Weights of a small transformer language model: 7482 steps.
MLP neurons of a small language model. Each row is named by its layer, matrix (down: output weights) and neuron, and shows model dimensions 80-175. Each number is 128 + 24 x the weight over its row's rms, rounded and kept within 0 to 255. A neuron's up and down rows have the sign that makes its largest values positive.
A block is one neuron, or neurons of one layer that tend to fire together. After each block is what it responds to, as a language model described it from the Wikipedia text at the highest values.

L13.down179 [ 95 111 118 145 139 126 127 135 134 150 116  67 121 108 160  74 121 113  86 133 136 114 114  68 112 130  98 172 125 135 165 169 113 101  64 112 109 178 153 101 128  90 147 132 143 109 131 167 120 120 137 104 109 152 151 121 129 127 110 157 169 112 156 106 146 120 147 120 131 107 146 110 127 129  95 117 113 151 108 120 120 139 176 146  96 141 141 105 104 143 141 138 105 115 126 129]
L13.down225 [135  91 135 120 134 167 150 135 123 131 130 129 121 121 131 135 148 127 138 156 146 175  97  85 114 154 101 142 130 135  93 135 135  95 136 113 136 138 130 139 186 164 119 126 139 157 120 108 147 107 130 110 148  79 163  74 130 113 148 166 173 127 161 172 148 121 129 122 176 113 121 132 157 139 122 138 132 120 114 161 109 142 136 128 151 140 115 120 107 129 119 147 130  92 191 168]
L13.down307 [106 116  83 182 102 149 134  91 134 136 137 127 146 119 138 133 131 112 117 107 168 148 114 114 139 131 115 118 122  97 137 141 147  91 121 156 161 109 132 156 114 162 146 147 116 187 176 116 126 132 133 143 148 130 135 180 206 116 134 169 174 125  98 107 120 147 121 113 185 126 150 127 107 136 162 121  82 105 129 113 126 123 112 117 120 157 102 123  75 113 138 123 142  77 118  97]
L13.down377 [160 176 140 122 130 138  68 129 129  67 138 151 130 149 115 132 106 121 108 158 103 114 145 110  98  92 122 104 144 130 166 140 108 114 142 132  75 140 119 168 150  82 175  97 127  75  55 111 141 139 167 153 108 168 141 118 104  70  76 106 127 121 145 144 114 101 115 113 138 159 130 157 138 147 133  90 117 142 144 120 104 119 142 140  87 112 101  99 130 117 132 145 126 155 117 153]
L13.down591 [113 119 121 137 123  97 192 138  76 119  91 159 134 134 150 146 128 121 140 115 134 119 126 161 138 149 164  67 145 123 146  91 118 156 133 139 158 152 109 137 134 152 133 126 124 171 145 174 129 115 137 147 100  84 112 132 121 100 149 129  99 139 175 117 107 127 143  92 125 155 116 159 150 152 133 106 146 116 153 130 114 110 115 119 144 131 141 150  96 132 156 181 150 146 139 149]
L13.down726 [ 80 130  76 134 155 151  97 118 155 106 122 117 178 162 165 123 132 111 141 107 137 114 146  88 182 124 126 117 113 140 107 178 143 113 129 131 103 140 145  88 136 146  85 130 142 182 138 145 133 160 183 130 131 174 110 160 111 149 117 135 159 107 135 143 156 136  76 146 103 138 123 122  94 154  91 121 120 123 145 115 105 120 142  93 173 122 139 123 135 101 100 137  78 136 117 142]
L13.down827 [162 131 129 138 117 109  97 157 111 132  99  86 134  94 118 107 120 137 121 133 157 115 104 102 117  64 123 119 124  83 157 148 126 164 123 115 159 150 137 118 138  98  95 102  73 152 149 148 104 167 104 105  93 115 130 105 114 123 106 154 101 133 114 141 134 155 125 122 123 141 152 157  96 111 105 130 111 145 135 111 117 152 150 120 140 165 132 130 100 138 101 105 119 151 114 119]
L13.down858 [100 127 110 128 128 121 114 102 124 139 165 143 122 142 158 132 105 144 159 142 136 114 108 142 142 102 136  98 106 116 159 122  88 111 163  84  91 133  77 120 132 120 132 126 149 133 137 145 139 150  99 101 108 152  80 144 146 151  91  81 124 131  86 128 140 147 137 153 135 125  92 159 141 118 142 124 118 124 109 124 130 133 154 141 125 135 141 106 191 143 128 126 139 155 164 109]
Fires on the token just before a digit that continues a numbered series: table-row pipes before the next row number (| 5), and year prefixes in lists (199→5, 201→5–16).

L4.down279 [ 97 105 132  91 121 133 119 121 137 123 102 152 165  98 134  93 138 163  97 146 151 121 134 169 143  84  90 110 152 104 118 134 137 121 154 163  97 102  90  94 119 156 125 125 117 139 102  91  94 108 137 112 142  86 100 127 103 126 117 113  83 109 117 137 122 177 161 124 144 128 169 110 107 133 135 169 165 141 177 115 151  87 138 143 118 140 100 117 154 146 110 140 133 145 166  93]
L4.down779 [148 154 159 155 110 121 143 152 137 121 107 160 132  74 127 140 134 102 137  96 152 126 123 121 138 123 159 112 116  86 119 138 121 145 130 107 134 109 124 134 124 152 146 178 120 122 127 111 105 118 149 155 119 127  96 146 131 114 124 147 110 148 161 148 129  96  97 139  80 137  96 110 113 150 136 132 102 134 136 120 151  94 133 104 131 133 165 128 132 140 120 103 153 133 136 143]
The | that opens a new row in pipe-formatted tables (election results, sports standings, filmographies), plus a few mid-word fragments like est, med, le.

L13.down24 [150 134 154 132 126 138 109 154 143 152 126  91 176 170 103 119 142 146 136 184 157  93  93 143 123 116 125 158 100 126 126 156 130  87 157  87 119 125  87 126 187 137 114 115 120  99  88 101  71 152 100 117 113 143 123 127 149  98 107 143 106  99 135 121  96  93 124 153 164 130 145  67 106 113 109 110 144  82 161  94 126 128  90 149 164 180 100 141 155 117 116 124 147 156 128 120]
L13.down310 [132  95 129  91 131  99 147 128 141 139  90 129 105 127 126 128 158 150 131 167  72 166 105 116 141 106 160 108 117 107 140 124 172 150 131  88 125 113 124 101 113 139 117 104 119 100 161 153 130 135 176 100 105 118 130 107  93 118 120 155 132  96 156 115 105 110 129 123 151 124 162 130 176  98  99 105 153 161 182 110  80 126 125 138 104 126 145 125 119 139  72 115 168 159 129 161]
L13.down345 [114 124 136 134 118 127  87 112  55 132 160  99 146 143 129 171 163 145 143 110 166 142  95 129 145 142 165 144 158 152 118 129  80 132 159  96 112 167 114 155 131  83 127 160 135 120 115 135 125 163 107 140 113 113 122 152 133 206 120 132 137 125 171  93 137 170 118 105  84  91  99 115 116 124 118 103 144 120 134 136 144 153  90 115 165 111  70  97 115 114 127 114 134  80 138 118]
L13.down494 [ 88 147 118 104 149 124  98 114 137 116 166 116 121 121 144 145  83 116 121 132 118 137 144 117 111  86 112 128 120 117 108 149 146 117 109 137 121 178 110 110 132 161 147 121 141 117 104 149 142 105 103 112 133 129 152 138 105 128 140 156 129 148 111 109 120 179  96 123 111  98 148 142 131 164 153 133 106 123  45 139 126 125 130 166 151 130 134 141 163 161  73 127 123 177 105  84]
L13.down520 [ 94 112 127 142  79 153 116 157 133  98 139 122 108 157 127 120 138 152 132 133 117 173 127 128 128  91 118 147 143 131 146 138 127 129 111 116 127 122  99  84 156 144 133 110 187 137 126 125 108 167 146 121 152 125 140  99 159 132 145 141 131 128 105 142 110 127 186  93 100 155 159 120 140 117 137  74 125 158 125 145  76  84 122 123 137 105  97 143 100 156 109 107 145 137 135 134]
L13.down644 [171 127 144 144  92 120 109 135 119  91 103 126 139 127 154 137 126 164  92 131 134 132 174 144 111  99 111 136  92 168 137 156 116 120 124 107  93 103 136 105 134 139 121 114 144 151  92 126 149 124 153 162 122 139 135 166 112 110 121 151 127  94 118 139 117  76 127  69 133 136 119 111 162 110 174 109 126 147  69 114 149 137 135 123 155 111 150 148 182 133 167 114 134 126 112 146]
L13.down730 [124 114 101 122 157 108 180 116 101 129 143 106 117 149  87 163 123 116  89 166 119  49 119 177 116 159 136  98 105 103 120 142 107 133  95 136 108 147 118 112 112 135 130  98  84 184 118 108 120 126 114 100 167 145 126 108 141 138 145 147 127 130 131 135 149 137 147 135 133 115 149 175 102 106 123 109 106 134 106 101  63 133 117 128 134 121 142  93 149 163 104 175 181 146 142 145]
L13.down788 [172 119  92 147 139 176 132 118 133 121 138 119  75 116 146 108 141 124 100 197 113 146 164 161 122 109 129 152 137 157 140  96 105  98 131 110 121 127 111  91 161 158 122 111  79 104 122 158 112 152 126 112 124 179 110 145 119 170 125 107 133 125 149 129 120 149 123 149 105 154 163  80 157 140 141  89 120 134 108 101 106 124 133 103 156 127 126 127 122 154  77 132 124 110  70  96]
Final word piece that completes a multi-token proper name, mostly surnames, often in tables or lists, e.g. McC-ann, Ash-ton, Keeb-le.

L10.down178 [ 85 140 144 102 131 110 106 125 163 160 117  88 129 130 178 142 134  78 121 125 107 142 140 166 154 120 138 118 165 127 149 119 147 107 149 122 107  87 103 130 127 128 140  84 128 155 166 168 157 111 164 120 133 144 147 131 108 108 148 125 104 116 140 134  85 175 125 116  81 150 141 129 109 100 122 115 128 101 126 108 138 113 161 131 103 127 135 116 116 155 135 126 139 119 142  81]
L10.down188 [144  80 102  93 139  86 138 140 128 122 112 133 104 147 163 113 116  77 131 163 108 115 150 122 114 150 132  61 117 134 143 132 158 117 164 139 110 110 143 165 162 107 157 141  90 122 145 105 127  88 111 147 138 138 122 151  79 120 141 134 122 113  82  80 123 141 169 162 104 168 124 120 131 135 148 120 124 147 119 102 116 116 144  85 144 107 153 130 149 126 136 101 129 114 156 133]
L10.down194 [134 128  86 143 115 101 162 123  94 131 143 124 161 158 117 128  89 148 149 129 128 176 118 114 127  89 109 115 173  97 156 117 162 105 120 139 131 122 100  98 139 107 132 147 140 133 133 111 104 104 118 143 171 116 124 140 135 124 113 114 155 159  94 117 113 122 105 139 121  96 158 121 104  94 127 110 157  95  83 141 157 132 116 157 148 115  67 120  95 164 128 157 113 119 134 166]
L10.down685 [157 160 120 142 159 137  90 158 118 153  99 136 153 128  75 111 146 132 128 117 117 104 144 117 122 108 155  99 146 141 110 140 129 153 114  91 145  72 116 145 152 136 114 137  93 106  94 140 153 115 120 134 131  73 156 164 114 115 118 144 134 141  95 109 139 147 148 140 136 139 129 159 125 106  93  92  87 158 122 131 140 134 158 106  88 101  99 134 152 154 136 111 131 155 112 152]
Final pieces of past participles in passive constructions, mostly after was/were/is, such as buil|t, plac|ed, loc|ated, comple|ted; sometimes the auxiliary itself.

L13.down84 [137 125 129  77 154  96 121 128 115 142 145 113 128 129 142 168 138 142 144 129 152 113 153  90 108 146 163 121 154 140 160 155  89 150 175 108  87 142 134 115  93 109 182 111 106  97 112 104 116  82 115 140 115 166 137 122 141 112  82 122 156 148 143 115 139 104 206 117 117 100 143 105 167 127 150 128 111 118 102 129 107 127 127 111 116 111 132 162  85 137 107 156 114 146 108 144]
L13.down204 [123 169  90 119 108 132 106  81 161 166 150 115  78  92  99 132 134 158 164 136 108 152 129 140 153 107 113 105 126 132 165 126 113 114 124  75 128 106 133 140 131 148 171 108 161 170 162 128 111  98 111 157 150 145 127 167 126 111 119 123 121 161 100  96 149 164 123 109 138 129 193 136 119 119 128 159 149 116 123 142 160 125  94 102  97 118 150 123  76 101  96 123 158 148 143 142]
L13.down347 [113 105 148 114 116  76 157 138  98 117 158 139 120  79 126  94 102 121 119 119 155 127 160 176 121 121 140 108 128 139 139 191 139 151 153 129 106 101 130 133 114 122 128  85 122 118  71 117 111 114 126 103 126 159 132 134 116 134 154 162 118 122 170 108  93 108 144 112 114 132 123 118 147 135 119 154 154 108 128 130 110  98  96 119 127 134 103 181 138 121 109 134  60 109 123 120]
L13.down371 [131 145 115 111 154 144 124 105  89 121 145  74 150 121 171 127 169  94 106 120 130 121 112 107 131 158 174 112 141 181 108 149 134 168 124 169  81 124  83 146 108  88 113 123 113  95 138 200 110 128 155  87 120 148 160 111 121 132 150 164 156 133  88 141 155 149 153 134 103 136 103 144 106 125 131 122  90 152 108 124 120 123 103 111 133 160  65 120 132 111 164  88 122 136 106 145]
L13.down372 [161 134 135 122 176  69 107 132 126 129 101  86 156 132 132 122 134 136 153 136 146  96 108 129 136 173 223 140 135 155 118 122 130  91 162  93 125  71  84 102 109 121 149 133 119 125 173 118 162 113 133 133 152 137 120  87 105 117 141 106  89 105 115 152 133 189 148 111 122 158 115 147 169 126 166  96 117 150 121 120 148 108 157 138 129 134 129  99 141 122 139 111 148 142 115 118]
L13.down414 [162 152 103 127 136  99 107 147 138 123 137 152 147 139 199 131 119 111 112 132 106 117 101 150  94 109 143  86 142 118 155 102 151 143 150 130 134 118 131 154 100 150 133 146 124 122 130 183 112  95 106  76 113 149 128  88  92 146 135 143 145 137 162  81 177 116 122 165 110 115 137 113 122 107 106 179 120 138 119 138 110 142 132 118 123 133 156 138 127 146 112 115 122 164 140 139]
L13.down710 [155 161 149 121 109 131  85  73 131 162 131 149 149 131 142  95 147 111 168 103 160 116 133  99 132 143 119 138 130  93 146 123 119 125 109 156 154  86 127 140 124  93 144  91 119 147 124 125 129 136 147 131 143 118 123 124 144 108 129 145 131  89 116  98 147 163  67 122 112 133 105 132 136 131 119 141 126 115 179 121 133  92 137 123 104 103 123 133 151 134 105 133 142 109 165 132]
L13.down719 [116 121  98 154 149 117 154 117 119 159 112 129 102 148 177 111 133 115 122 118 134 142 151 113 135 108 137 122 127 109  99 121 151 118 142 112  75 187 170 145  83 131 118 150 118 125 150 157  96 133 115 123 107 209  81 146 114 148 124 133 109 120 126 120 127  76 160 145 127 130 109 152 115 153 148 118  96  85 100 140 118  93 122 122 120 126 122 115  82  81 147 131  77 159 168  89]
Final pieces of split words, mostly past-participle endings before by/in/on, such as rele-ased, buil-t, produc-ed, plus final year digits.

L13.down134 [108 108  85 129 135 120 129 118 140  81 120 102 142 128 117 173 121 141  80 141 127 151 121 149 146 171 141 116 152 115 138 102 109 164 121 150 105  98 101  92 115 121 123 129 108 133 139  92 105 137  98 110 180 108 116 118 150 120 141 152 108 126 126 121 102 123 103 149 131 106 110 136 147 120 163 155 140 137 193 178 114 102 139 116 146 109 150 181 117 211 126 107 109 175 115 123]
L13.down213 [122 123 101 119 156 104 165 128 126 106 138  98 156 107  76 153 123 159 109 129 151 124 105 124 123 146 165 129 147 127 124 149 150 132 141 110 133 148 127  62 147  94 143 133 143 137  94 146 105 164 101 130 121 105 115 165 131 118 103  96 104 100 105 115 131 133 167 141 154  82 139 147 141 151 112 138 127 132 168 142 119 110 108 141 152 161 123 130 130 117 125 162  79 124 121 126]
L13.down216 [115 101 121 136 169 112 115 108 124 141 128 144 129 151  93 183 142 120 101  91  96 158 135 126 153 152  97 100 135 116 137 114 117 145 137  87 153 149  73 114 147  96 156  99 134 158 106 165 118 115 112 104 127 135 144 156 141 122  80 112 106 105 121 128 127 162 150  85 148 178 181 121 167 155 177 110 201 114 164 126 125 141 114 129 135 135  96 116 118  66 140 115 149 182 141 102]
L13.down503 [121 151 138 121  69 164  92 100 159 139 139 117  84 112 135 152 113 114 111 101 145 140  67 124 125 127 159 120 180 145 122 121  97 157 148  98 155 137 133 150 115 132 143 104 109  83 140 130 139 114 108 121 125 100 129 157 125 160  83 119  65  90 118 146 120 149  97 115 119 107 153  74 123 154 128 102 170 135 114 112 146  85 102 138 125 108 143 157 160  40 138 128 138 117 136 101]
L13.down636 [134 134 191 117 109 142 126 118 156 141 151 111 172  93 104  96 103 106 103 101 114 131 103 162 162 149 116 142  89 117 158 101 116 161 137 122 127 116 160 128 132 144 167 135 150 147 155 156 103 167 110 124 148 104 130 125 110 110 101 138  92 123  70 135 108 102 102 113 132 113 157 161 156 128 101 151 153  69 162 131 138 114 117 108 155  98 130 121 130 133 131 113 117 143 119 150]
L13.down670 [137 105 176  93 124 135 123 129 125 121 100 121 137 167 128 120  68 121 104 126 102 107 116  92  93  93 138 106 133 134  89 129 137 160  69 129 167 108 140 112 105 158 146 114 153 108  94 157 127  98 122 183 131 140 171 104  89 142 140 109 113 142 123 139 110 109 107 120 232 101 119 146 143 144 139 124 106 110 117 110 109 113 152 106 132 131 109 133 146 114 113 125 114 135 104 137]
L13.down816 [162 173 112 130  78  76 101 161 171 123 139 117 150 157 113 136 100 122 129 139 116 114 110 128 144 137 124 132 148 150 107 153 164 174 126 136 113  86  92 123 146 127 103 149 150  94 143 126 124 139 139 202 137 103 125 151 146 119 173 125 109 136 160 103  91 148 135 151 136 118 127 109 109 145 134 106  91 117 119 113 126 121 118  97 113 140 130 143 153 128 115 109 116 167 106 104]
L13.down864 [ 88  75 122  93 122 122 123 149 115 153 138 143 158 133 148 157 154 111 164 154 103 139 132 146 139 110 103 160 125 101 135  87 140 145 150 130 120 109 126 122 109  86 130 104 160 122 111 124  94 161 100 121 120 115 162 106 132 121 150 100 117 115 160 157 163 129 110 119 136  94 143 163 112 124 146 106 136 125 155 111 145 172 103 169 169 100 148 130 139 141  81 126 107 177  77 168]
Mostly the/The, sometimes his/its/their, opening a noun phrase in narrative prose (paid the rent), plus mid-word pieces like Epis-od-e, le-tter.

L10.down90 [ 92  98 151 119 109 153 125 144 161 152 138 136  69 153 107 125 123 120 108 103 125 144 127 110 133 103 149 155 158 132 142 124 102 160 116 204 120 106 121 116 125 134 118 130 122 116 148 121 154 154 148 142 108 148 122 105  84 166  87 101 105 151 121 139 184 125 157  75 119 114 145 129 169 117 169 154 158 114 132 118 185 144 135 164  87 104 106 125 151 132 152 130 119 145  92 146]
L10.down227 [145  96 150 114  92 105  88 137 142 121 132 143 105 136 142  90  96 115 101 143 121 109 150 108 126 115  78 138 144  99 124 119  99  59 141 116 138  97 107 132 144 130 127 137 125 124 133 126 185 114 163 115 113 133  96  88 125 147 119 142 131 113  94 135 129 128 170 109 148  90 146 102 113 126 151 128 129 131  94 115 118 116 108 146 109 168  84 150 159 143 151 167 171 109 109 123]
L10.down425 [122 107 113 100 103 121  96 153 165 123 147 153 148 159 144 157 120 149  79 104  94 155 139  94 113  87 101  99 170 102 163 136 145 113 135 151 115 141 106 124 127 132 103 173 135 103 115 115 122 121 160 142  87 129 150 150 119 136 113 113 128 134  87  95 143 101 159 111 182 146 158 116 103 173 152 133 116  81 136 137 160 124 125 128  92 105 130 129 132 134 143 133 114 111 121 156]
L10.down730 [129 129  96 101 170 139 135 102 118 126 123 112 114 133 108 143  95 132  91 121 151 180 117 184 116  89 139 106 111 119 131 126 140 141 142 132 127 101 132 158 125 117 148 128 178 120 132  99 146 119 158 121 158 174 144 148 145  99 122 123  80 126 132 162 138 115 179 105 116 139 131 127  68 153 132 111  75 104 121 123 146 132 180 114 147  98  57 142 125 122 149  97 173 128 122 175]
Word-final vowel pieces (a, o, i, u) closing multi-token non-English names of people and places, such as Montoya, Herrera, Celestino, Muntean-u.

L4.down382 [120 129  71 135  78 118 137 137 139 108 129 114 127 130  92 135 102 119 122 102 130 127 157 168 108 143 129 148 201 123 134 106 124 171 131 145  85 141 120 126 117 136 154 110 101 177 124 132 122  49 161  93 117 171 119 108 114 134 117 139 101 151 151 114 116  69 152 140 146  91 140 117 129 157 139 101 118 132 131 131 149 113 102 137 125  96 148 137 143 110  84 119 124  86 149 149]
L4.down570 [ 90 124  96 176 141  91 176 134 137 143 115 121 129 139 116 114 112 141 171 107 114 108 135 170 106 102 144 161 171 151 101  85 123 133 164 139 137 124 116 163 157  95 146 127 118 143 115 126  96 105 152 107 163 138 140 107 125 133 162 123 121 170 107 155 120  34 118 114 127 125 161 147 140 157 161 109 147 104 127 133 157 168 117 153 152  68 158 162  91  92 131 131 130 125 100 126]
Final subword pieces that complete a multi-token proper name, mostly surnames and place names, such as Wil-son, Pow-ell, Queanbeyan C-ity.

L4.down247 [133 115 124 132 142  98 111  99  89 106 127  47 104 118  96 102 165 144 106 142 101 117 160 155 119 130 137 133 119 116 137 160 106 181 138 126 160 140 138 122 148 135 103 131 133 139 147 156 135 108  87 130 147 138 114 146 129 157 137 139 135 144  82 115 137 158 131 142  91 151  84 127  82 111 148 123 139  96 119 110 146  85 162 120 118 125 132 145 147 132 117 158 118 102 150 139]
L4.down601 [158  71 108 105 136  76 145 113  96 127 118 111 113 115 151 101 155 142 117 141 139 109 137 123 104 148 134 106 108 139 129 117  90 173 107 117 130 160 142 115 120 129 111 164 152 103 103 120 135  69 115 119 156 101 140  88 144 150 131 109 173 119 134 161 112 140 165 116  97 163  55 148 126 149 112 136  93 113 123 118 146 122 139 159 115 167 142 150 123 131 121 100 140 141 138 145]
The determiners "the", "The" and "this", mostly at sentence starts after periods or newlines or after prepositions like in, over, after.

L4.down301 [139 116 115  95 140 121 136 139 132 143 129 126 135 105 144 155 131 111 126 170 150 122 123 102  99 133  97 145 114 106 116 145 113 154  95 134 131 143 110 129 106 155 110 156 125 116 115 119 132 108 132 114 104 140 151 119 132 123  89 139 126 138  84 191 114 119  76 120 128 120 144 157 180 113 152 143 133  87 158 124 109 132  83 143 147 113 156 156 142 141 113 170 117  90  96 132]
L4.down404 [124 109 119 129 164 123 152 101 147 162 162 100 109 101 116 143 140 135 132 109  42 150 146 101 140 179 127 132 164 141 110 113 121 155 118 142 120 133  88 110 182 138 173 104 140 149 107 121 161 124 115 158 192  96 177  91 119 164 166 114 117 138 141 120 160  68 133 135 105 140 135 129 122 102 120 109 119 131 173 136 145 105 158 105 122 153 140 116 117 148 114 172 148 141 116 139]
Mainly the first three digits of a year after "In"/"in" (200, 201, 196), plus word-completing suffixes like -ed, -ished, -ular and digit pieces like 00.

L10.down162 [158 180 105 127 110 127 126 107 106  95 130 136 112 133  95 143 153 144 127 108 108  95 104 145  93 122 133 145 114 169 114 114 139 129 119 114 156 123 121 113 100  91 137  90 121 123 124 148  67 109 118 126 112  91 115 143 123 154 134 139 112 132 152 150 125 152 131 150 109 146 142 130 105 116 120 170 100 105 137 144 161  89 153 113 148 151 124 116 104 138 134 139 134 167  99 118]
L10.down356 [109 142 101 144 115 132  96 149 135 145 160 157  93 140 159 141 152  96  62 159  87  88 103 134 129  85 101  96 108 127 124 143 148 184 139  92 131 157 138 147 106 186 142 108  93 105 136  95 129 127 134 123 128 112 100 144 137 156 153 143 114 174 133 120 109 133 152 115  69 123 162 132 132 177 130 111 119 150 168 131 140 145 148 148 118 121  98 165 125 103 136 147 114 126 137  90]
L10.down416 [131 123 138 147 134 149  93 126 180 107 149 110  84 112 117 125 154 107 136 118 117 132 144 109 121 142 167 152 125 171 120 138 186 128 116 134 119 127 102  97 111 138 102 135 129 106 110 137 135 134 144 188 157 127 118 154 147 147 102 137 102 152 146 108 135 112 141 151 102 131 111 178 127 123 107 107 127 165 137 126 159 126 143 127 143 151  98 122 100 161  98 171 106 138 162 126]
L10.down534 [109  71 107  99 162  89  99 134  96 147 119 145 103 122 130  75 136 134 155 147 115 137 137 140 133 141 123 147 122 166 119 135 154 195 135 136 146 134 125  82 145 107  92 133 122 125 108 135 161 100 141 101 122 129 126 155 149 154 121 166 124 124 139 117 126 156 120 120 102  74 109  82 101 122 155 115 114 172 136 124 120 136 125 135 135 119 152 135 143 119  74 107 122 142 155 113]
Fires on the token the or The, mostly at a sentence start after a period or line break, including word-starts like There, Their, These.

L10.down483 [116 132 130 116 148 135 114 157 100 114 152 114 148 154 105 140 118 168 144 138  95 126  83 114  72 121 118 112  93 126 190 128 121 112 109 137  93 116 126  54 164 136 113 117 155 144 151 112 122 161 128 101 148 158  79  82  84 116 113 156 102 116 106 138 123 109 143 125 155 119 143 133 130 103 153  98 108 135 110 124 127 117 114 120 120 116  82 145 119 118 173 124 112 162 149 176]
L10.down645 [159 172 120 111 131 166 105 135  42 142 158 146 167 113 106 103 148 131 161  99 153 141  98 131 131 129 120 115 137 127 122 171 123 103 165 117 136 131 116 115 145 128 139 112 113 128  96 149 167 144 121  92 122 108 119  93 100 148 154 149 119 120 151  99 116 106 113 133 185 123 141 132 142 163 119 155 125 108 117 173 125 112 170  84 138 155 104  99 177 105 114 116 115 159 115 101]
L10.down694 [141 141 114 124 144 136 146  80 120 126 143  72 156 100 106 120  97 160 152 139 149 112  92 185 129  63 135  63 137 137 121 149  92 155 147 103 106 116 112 112 145  67 157 151 155 166 114 118  85  93 145 133 115 114 155 115 105 103 121 126 118 132 133 116 128 132 130  79 109 128 132 141 128  98 118  91 139 101 143 147  97 122 119 126 123 104 146 123 129 128 149 150 113 128 163 167]
L10.down849 [165 127 117 144 112 174 140 124 110 113 110 115 146 107 106 130 125 154 111 159 114  71 127 187 110  61 128  81 128 115  92 151 116 152 143 104 136 115 108 138 162 106 122 146  81 164  99 115 101 111 102  86 142  85 153 102 126  99 142 132  74 136 135 100 143 140  60 128 107 152 108 116 130 103 135 120  98 138 132 170 114 161 134  66  91 116 114 156 129  73 107 130 139 159 131 125]
Leading or middle pieces of four-digit years, like 199, 201, 18 before the final digit, in dates, ranges and tables.